Part of a small language model's weights.
Size: 15 layers, width 384, 6 heads of 64 (2 for keys and values), MLP 1536 tanh GELU, vocabulary 4096, 25.4M parameters.
Architecture: LayerNorm before each block, learned positions, biases on query, key and value, tied embeddings.
Training: a variant of Adam for these matrices, 4784 steps.
MLP neurons of a small language model. Each row is named by its layer, matrix (up: input weights) and neuron, and shows model dimensions 112-239. Each number is 128 + 24 x the weight over its row's rms, rounded and kept within 0 to 255. Numbers have three digits each.
After each neuron's rows, "fires after" lists the tokens most often just before its 100 highest values on Wikipedia text that the model never trained on. A number after a token or word is its count.

L7.up593:134136113131107122097141135124081121136168093141112169127121145118136180147167138138157091068124095133171130134131120169128121159168123132106115157117130118091142139105187168146145136139131128104129125104156105083140151123090118118095112165126109093145140106121121174112125146132120144156103104119139143129128104171166123153119138119125123128121108154145106143117145167134102145153152
fires after: "," 35, "6" 12, "d" 8, "0" 5, "5" 5

L3.up377:130161175115137147102111164155099147142153112112104158135116135120129150150138096171132129156122131103151102165143090121151111133163146126144105098137162111129145154112152084148103139106116160148140147141133143185142186109136108138128111165077154093135147140134119163130126120130091152123155130095185137094119137147092107142123102129151143138098107165162103139120122157109122095145155
fires after: "1" 31, "2" 20, "," 4, "27" 4

L3.up159:123104096091113132125122103129089129070163143148072074112114126088108127165162147096123140120121099134136107137186120095136140121131164162137122137119152100109155119129110144140124125097153147129132084068114118151154153158120119127132136125128125131110111129135163123128126095141159151105080147164123143130146144133119131099113169107194142138069132158145127132108132126104097137112133
fires after: " | " 22, "4" 9, "2" 9, "1" 8, "0" 7

L4.up772:129102118134108137129124141170165125136116114115115095112117126145157118158112143131169125120131121146141158121126161103135119093144115126117094124133135128079109130130144135123117160189166129115124134107157108156119159024123157088123176165141136100127122139086111179140099112108170122080163109123113168136120133136149148107145147093092122167114105076108194174112154125080120096128130
fires after: "-" 41, "|" 20, "==" 12, "\n" 10, "===" 5

L3.up567:105132098135116128131094116108140108093137113148109122100125155121111118167131143113194091104121138158108135116123109114185128120087113126085140153124158108126128097133121105168104138150141073145102140130110145114145117144108155116160133160186125129124136148087106146129155118095113127139119119129129181096141114119103150153157143114126200126154113108151126128121137126106073136123095
fires after: "\n\n" 25, "==" 21, "| Year" 4, "." 4

L7.up1043:099090137117126127054140075188146100089128117105116141120117108127099097097140150101121114108125115124161073122114162152107147054099140151117153114124146170132066109143113135121124137135175108165134122117147142073095120119126145146135147132122125074136130112159117142150176086127157111130109155140111083133096120126110183125186111130124150124157164106136177130144123128072119132142102
fires after: " Ch" 26, " Col" 8, "ap" 7, " ch" 6, " C" 6, " Val" 5

L3.up468:121093115125141128142142134131165090134130124140107147138127142125138082157100137122158100101152153137118136107157137124143132134132108103088130119160152155125152115130127109127125133145110101117087134138130120131138150133128180131126172123128122137130167148051087119162147121094092132119171117112167155118133118094142103107158130080151160168168131089109151171100133116116120164109092
fires after: "." 27, "|" 11, "==" 8, "\n\n" 7, "-" 5, "===" 4

L3.up465:110137182142120159144100134179107117143097190109143138126128116103139136140139102103149130148110104113109089124120158088126153158150161138116112106153146102153146143168107125142135140123164141145139133128162120119111170149121107173100176125127116115122157132130155164128155096149146136149134143073083126106114099105115154100077142151119163120142133136122127157106121143180155144092190
fires after: "1" 74, "2" 12

L7.up1041:151140115145136185105167137153099124123104127091103101115145114117126125096106133146120141122113141144137132169155151161116110142116118115102141131144150118135146134176135120124135114127121118099156111131130145145131121086115136130116091101085118142115071146106151140092164109131066086127123127129082158127095149136125153123130126126135105114144087155114138146092149154072118149114123
fires after: "st" 25, "n" 15, "id" 8, "ut" 6, "ust" 5

L8.up1262:102106151140090136105183079129140122116124150139103166165089103140163128120127110133122118122087147165144114094121142143140117147101172128144162119140117123118123132119130131110162111127136129085135128093113104134119144130146131162176138138140114091123127088143081089140102126139104115128137116143114163133154152193125095147103121094157128150160143090130094117131105146150102097153088
fires after: "0" 57, "1" 7, "\n" 4

L3.up1462:133092153094136100135114096157071135137161131120128135092127131121171153155194147129128111108120124152091112118175076118132140188128075145109074104160149111130095142113129074113143128088132114155126110116089102136093133155133118130134156135154160115091142131080099146122139082108127119159127153125157157100151078132104138118101141060131152114126126126136150153130164171145125121164166
fires after: "2" 38, "1" 17, "–" 5

L3.up433:107150155085127123148142141137104074109096110113125148130147116132152097167171139104167120123141070119110135141140156120144140165113126147116129096152112105121122129115106145099192156120150142134135097098118069135135143147138139164173140161149152141122136104147142133139120125098144096141114126131134113121133096151119155128090105146156182100140104129147134142144141138167115177146168
fires after: " | " 25, "1" 22, " (" 8, "2" 6

L3.up629:087103162115110090090177121110083086073131131131144121094131155131134129146160153104119119085129121121177150140116135147119128136126176139124101137164121112129166129086127113112136147083155139131092107110101152161175130140119111151146148135161100093126142071101162131122096099113118121124146115165148117153084115144132134117155153113133141136127121113094174120159149126104093140130090
fires after: " | " 46, "0" 8, " |" 7, " | L" 4, " | —" 4

L7.up1220:134130170144129145147146157132179128144097118132155139100132121111084139125114138115104099156141119117125129113107124068171133152140120133111127103100164155106122123132120115118143170152122061119100143134125111091105117103124130154153180109106137144113076151147124146096150103105127116136095091117094089095114114076118153140148134142146147128154151093135174150159202130105147088101084
fires after: " the" 16, " The" 13, " under the" 9, " equ" 5, " For" 4, " an" 4

L3.up978:100124149136105119134112160115084121126111115119082126144094134145139131142157104047158138179096119133130141166130109103141182125149145128093102131149154120127144117127154121144144134127087153150142143140143069111122148129136112160143129123164138121108167157149155139091117085140092103101133149135158100112176090173110158111102118122170137107108145190116101138105116154119123138116123
fires after: "," 35, "1" 18, "3" 7, "2" 7

L7.up1442:133123111119096123106162090108116144109128150155138133141126146088148114115129103107160081082109134089116107116140129132133126118136151121104147150123158139140121127110134169165151149137130130131149148143172127098138158181124128143134133129164112122119136139099153103147099073116098158128113144105126145144157136183156127167145142118177109107109111156149124142123198142140105124145122
fires after: "," 21, "." 16, ", " 6, "8" 4, "7" 4

L3.up161:070135091130138111115153104117125143095145137129121141130097165107112126089100177127134072128166143142111162100122126118129105118141095122097078155132120161117119141121129134125105157163143093169083121137162126154135144113125125075157143128130147108127119182091132120123116110077107111091128113125172129146166129128131114150097109128086156171130114094151147128113149144130103176136108
fires after: " |" 23, "-" 16, "." 15, ":" 10, "," 8

L8.up407:069135145127091153088128153118122107095176121127149108148079127108098112124134135135071161172164132139135101097132165156085132141106141118132131136109117127123117127116087152105156128135128153058133120137149124124206101123158137132118167114087126142157144122156112127099108151120065117129116106137116154079114139109116153164147105150147107154127121117138145141120122148125106094133118
fires after: "0" 16, "2" 14, "1" 11, " | " 11, "4" 7, "3" 7

L3.up1066:098110123111118126112142135185129088094098143074117111104119112089130171102113141119156151089165149140096153123149148134142109133093116127100108138121125127066097134105110126115127161141133127102111131105164107154136184089166169107125158143147157127116125178087093129116094122086107121088137113114142123080128136122129100116113139092088144138118107114133153098128141110156125141144124
fires after: "-" 32, "\n" 15, "==" 10, "|" 7, " |" 6, "=" 6

L3.up1165:092135117119120136093135129089116111093142109120151043102109122119093148151102143137127088137127117160146152112094088159151125133154143152113080110162141133134136104097147133142153142176130124167135067137201138160162147117121150101116117132169154125132141084116137154135075103119120118154152108116126140138160155188145131120123129101135106119134101119149151132151164131116124081107099
fires after: " |" 46, "," 7, ") |" 5, "." 4

L3.up1242:138113086085155105074171100139120113079109137102054078144136141102157157115136165138115096138148122156127113137163125132138083154111139116058134161185125150104114128128147109107135163127136142086085094094121104151126187116156116108121156109122119106098175123111093135154117073122117110113135123123103120151113142099128079125137127117138118176150156124137139129142131141128105138145081
fires after: "\n" 90

L7.up470:112121152102119162117160140142128065136140122113144099139088089102098137094071114123133109138072144130128143095126171114119149095136102141137150135126114122140100126148168081128135121153084166106130097150136142097169141096155143117097156105159131134136121116144154127117103073094121124171091127139112095097088111099152136093164138111118131143140109127159147158140129153125142121084087
fires after: " the" 21, " The" 10, ", the" 10, "The" 7, " to the" 6, " with the" 5

L4.up259:081130121159161116121108137152136155117125108113128125105110112138126129140142123134176130121115129119168132111118155095131129155147182150145098109113163095091120123114116111164146128143151157135132115118119144143122134102154107135160145132103122119103126095139103144111111138160123105116134133147141138109091129134133188116124098151145115134099131136147084142168118143099103159131163
fires after: "1" 25, "2" 19, "resent" 4, "9" 4, " elect" 4

L7.up1143:109121133128120083084112138134104062147119148151090094093139111131164177139146137087113140120127156154135099107161184117124134111137168098121090114160121101093098152132149120139150158145106118126110094138093076131168119091145121113100160105095093149084163110099138163127129072123099130130091126107106089159119102109157112114135130140155122110139112137123100122147122153136155165138137
fires after: "I" 10, " Pe" 10, "11" 9, "/" 8, "ro" 8, "ri" 7

L7.up494:113130124124133119121149121149132109114158119123091125118124100117138138141102158126158138148134133118110151132147107137154089138100132153120101108117115175115138113121147140127123125180170058150116117107129158143129194117184110088139129142134141134103119149080119155074130093145137127134143128124066111091129125149122117132146132139142120108096139098131152143132206136127105103113134
fires after: "\n\n" 28, "==" 25, "." 11, "\n" 9, " |" 4

L3.up234:091103140116136118108136080135125094099101138135109110140139154123123109116159141115136129110117127152095145121139104143134168149100119126111093114140136105161130129106115083159168105104148151124135106078132154107164123142121066137137076180116155130118156074140133100137058112125104140153138161145136129101129113159191107144076132152095134112134099127115149111172143122192110178124163
fires after: " | " 53, "0" 15, "1" 8

L7.up729:130108124125103126124148120113152089094128138138092130150148159103090146118153116140115111136143132122111131131143155128124163131127112157112177088109143161145113110185141139121159132133164100119096164098161171160118124110168122117169143139130138119151103110151079129098171143139108130131146103127106118084117140144168153099179129151157150130134136163099075126113139127121086186116097
fires after: " Ch" 28, " ch" 18, " to the" 4, " Col" 4

L4.up1362:117101119118131126129085169153105132124148146087123143156115107141146089125162137091131099121114104090117116125162111054118127128165188109132097084148144115109172125121081137188152129111149139129119122122144125109129109172149115150148111135096126123111159133126104101139123105103149155110121126108117130113143124139103122129168156122127144106092157150108110187106135164106152136120168
fires after: "." 19, "2" 12, "9" 11, "1" 9

L7.up999:142109173126130118117129152166174116121124112055110158142141186137166137129176150115159107159100164152132095131158199100154123163141140136119108129123143117138127119145125097168115136105112138125122081108142112126087198157167098095150126139119143119103128162094120094137149096121139114142107134122150175108150136130100158134100113111132129138127125104142117141107158111126142143151124
fires after: "1" 35, " in the" 11, "2" 9, " early " 5, "8" 5

L4.up630:067136098128124118151149114056102060054167121113093107145116155102123154142107177109110125127142138132122148119155124133123117114056123153107147145142103151119089077099163129108102118152101140121113154116112081089158132130135133081171106122163141148128139111134118138132109106106079120151134147113125137115154093136144123104118142127146124163092126110145094111161130144155145138160144
fires after: "," 25, " that" 11, ", but" 8, ", and" 7, " However" 5

L7.up1049:127104090135096115090141098109111089138123130120085079135123115132122115167106156123162105101138078129125188123109129091138132159102139129097103132113127128133133128102108140145130152159127124097112152132136124126148157110113109102123138133181149146146165117112145166116091095132113125127124130127175135123136112179134118138125145094142122111124152096121145120151157095103116090116107
fires after: "/" 20, " |" 17, ") |" 12, ":" 8, ";" 8

L4.up289:112124092103141124127125132137106119107130119110114094110148121110138131177125182101146123102113152155124171143153159126119106091139137111060146132131161116117151094087133092159118158118144113097124160135114126153146096109174148110141146130131131126107148166096110148113129099114141126098147117129159145142119159086078149122123147066143185111148168064106134143115116137112106159115131
fires after: "\n\n" 38, "\n" 13, "==" 13, "|" 6

L3.up831:110094125084133128097085126170120111130092075129108131087099091141173129128103141109148143107081127167139153140151125118159142127147156110123175146142118129106125056127116106144139130147160167146085131128124133117171149114165136118157148110109102136128136115112102115134145088109115139120109141142109132101105135091099114084164135033127177157106157106141142121128121135110096135119120
fires after: "\n" 49, " |" 14, "|---|---|---|---|---|" 7, "|---|---|---|---|" 6, "|---|---|" 5

L7.up589:119070148095119097100121104095090110125134132107103153134066143138148098156152152132097084127100083104139114147106162129134119141165142133044101141174179076123123132125153148176144147112145161094135132140146104108152117125118114164144137113136117126133151127137139142072114120137091145115122107151153153110120111155148114140124133135150137095115120123144055106160154141132075109122134
fires after: " | " 16, "–" 15, ":" 12, "," 7, "5" 5, "8" 5

L4.up44:109133159125132157114129152147127117129101068135078156077111097117093125191088119130145093121132147090144133097116166153153100127095085107087137148155114146121117147152111080107152143180153139143094170124142117096131149157129148104070138117154121153100149119115098099115114136107087144115167141103153137058133122153155104115131122127161122142176092107117107108176113150129092143114132
fires after: "\n\n" 14, "/" 12, " /" 12, "==" 7, "===" 6, "=" 5

L3.up121:110137184131114153115110165133168107128138157127118107127088100162170154137121106111130088116149163143118147073108123118155141116077165120165120129124145132133133088141135089099154133132143091122112143163159149110187116097126112125127145138137165118131129111156148168130143122129115152109141102118148118118115087116112123154134088092132121179150133108141115114105115106105084149134114
fires after: "\n" 56, "." 8, "|" 4

L3.up1494:117126122144126123115130117135132128128130133121112104110159109156156132141129098111150134098105093081121095078130129113113152132128126105130088096183127135088105113119140078149174154118125122140113165144143091141132132126113135145136148161151168070095145086127140125158140064108137139071117145131155093136123096106146174175139125143173145132181157135098116126155133148185142145110137
fires after: "." 21, "–" 15, " | ." 9, "/" 8, "2" 5, "1" 5

L4.up477:123096096105145120081122158158121108106090190107121087132126146103123151117141155136175144127138156133124142148119112115133110147062152157150109138117158122118123104087153130131141140128153114151115131153116161157151081070151137146096092130125162109139145132134150145105112106128130138127159158115121135149107135100124105083147156171122147149076117143136118105139121082120092153133182
fires after: "\n\n" 31, "\n" 21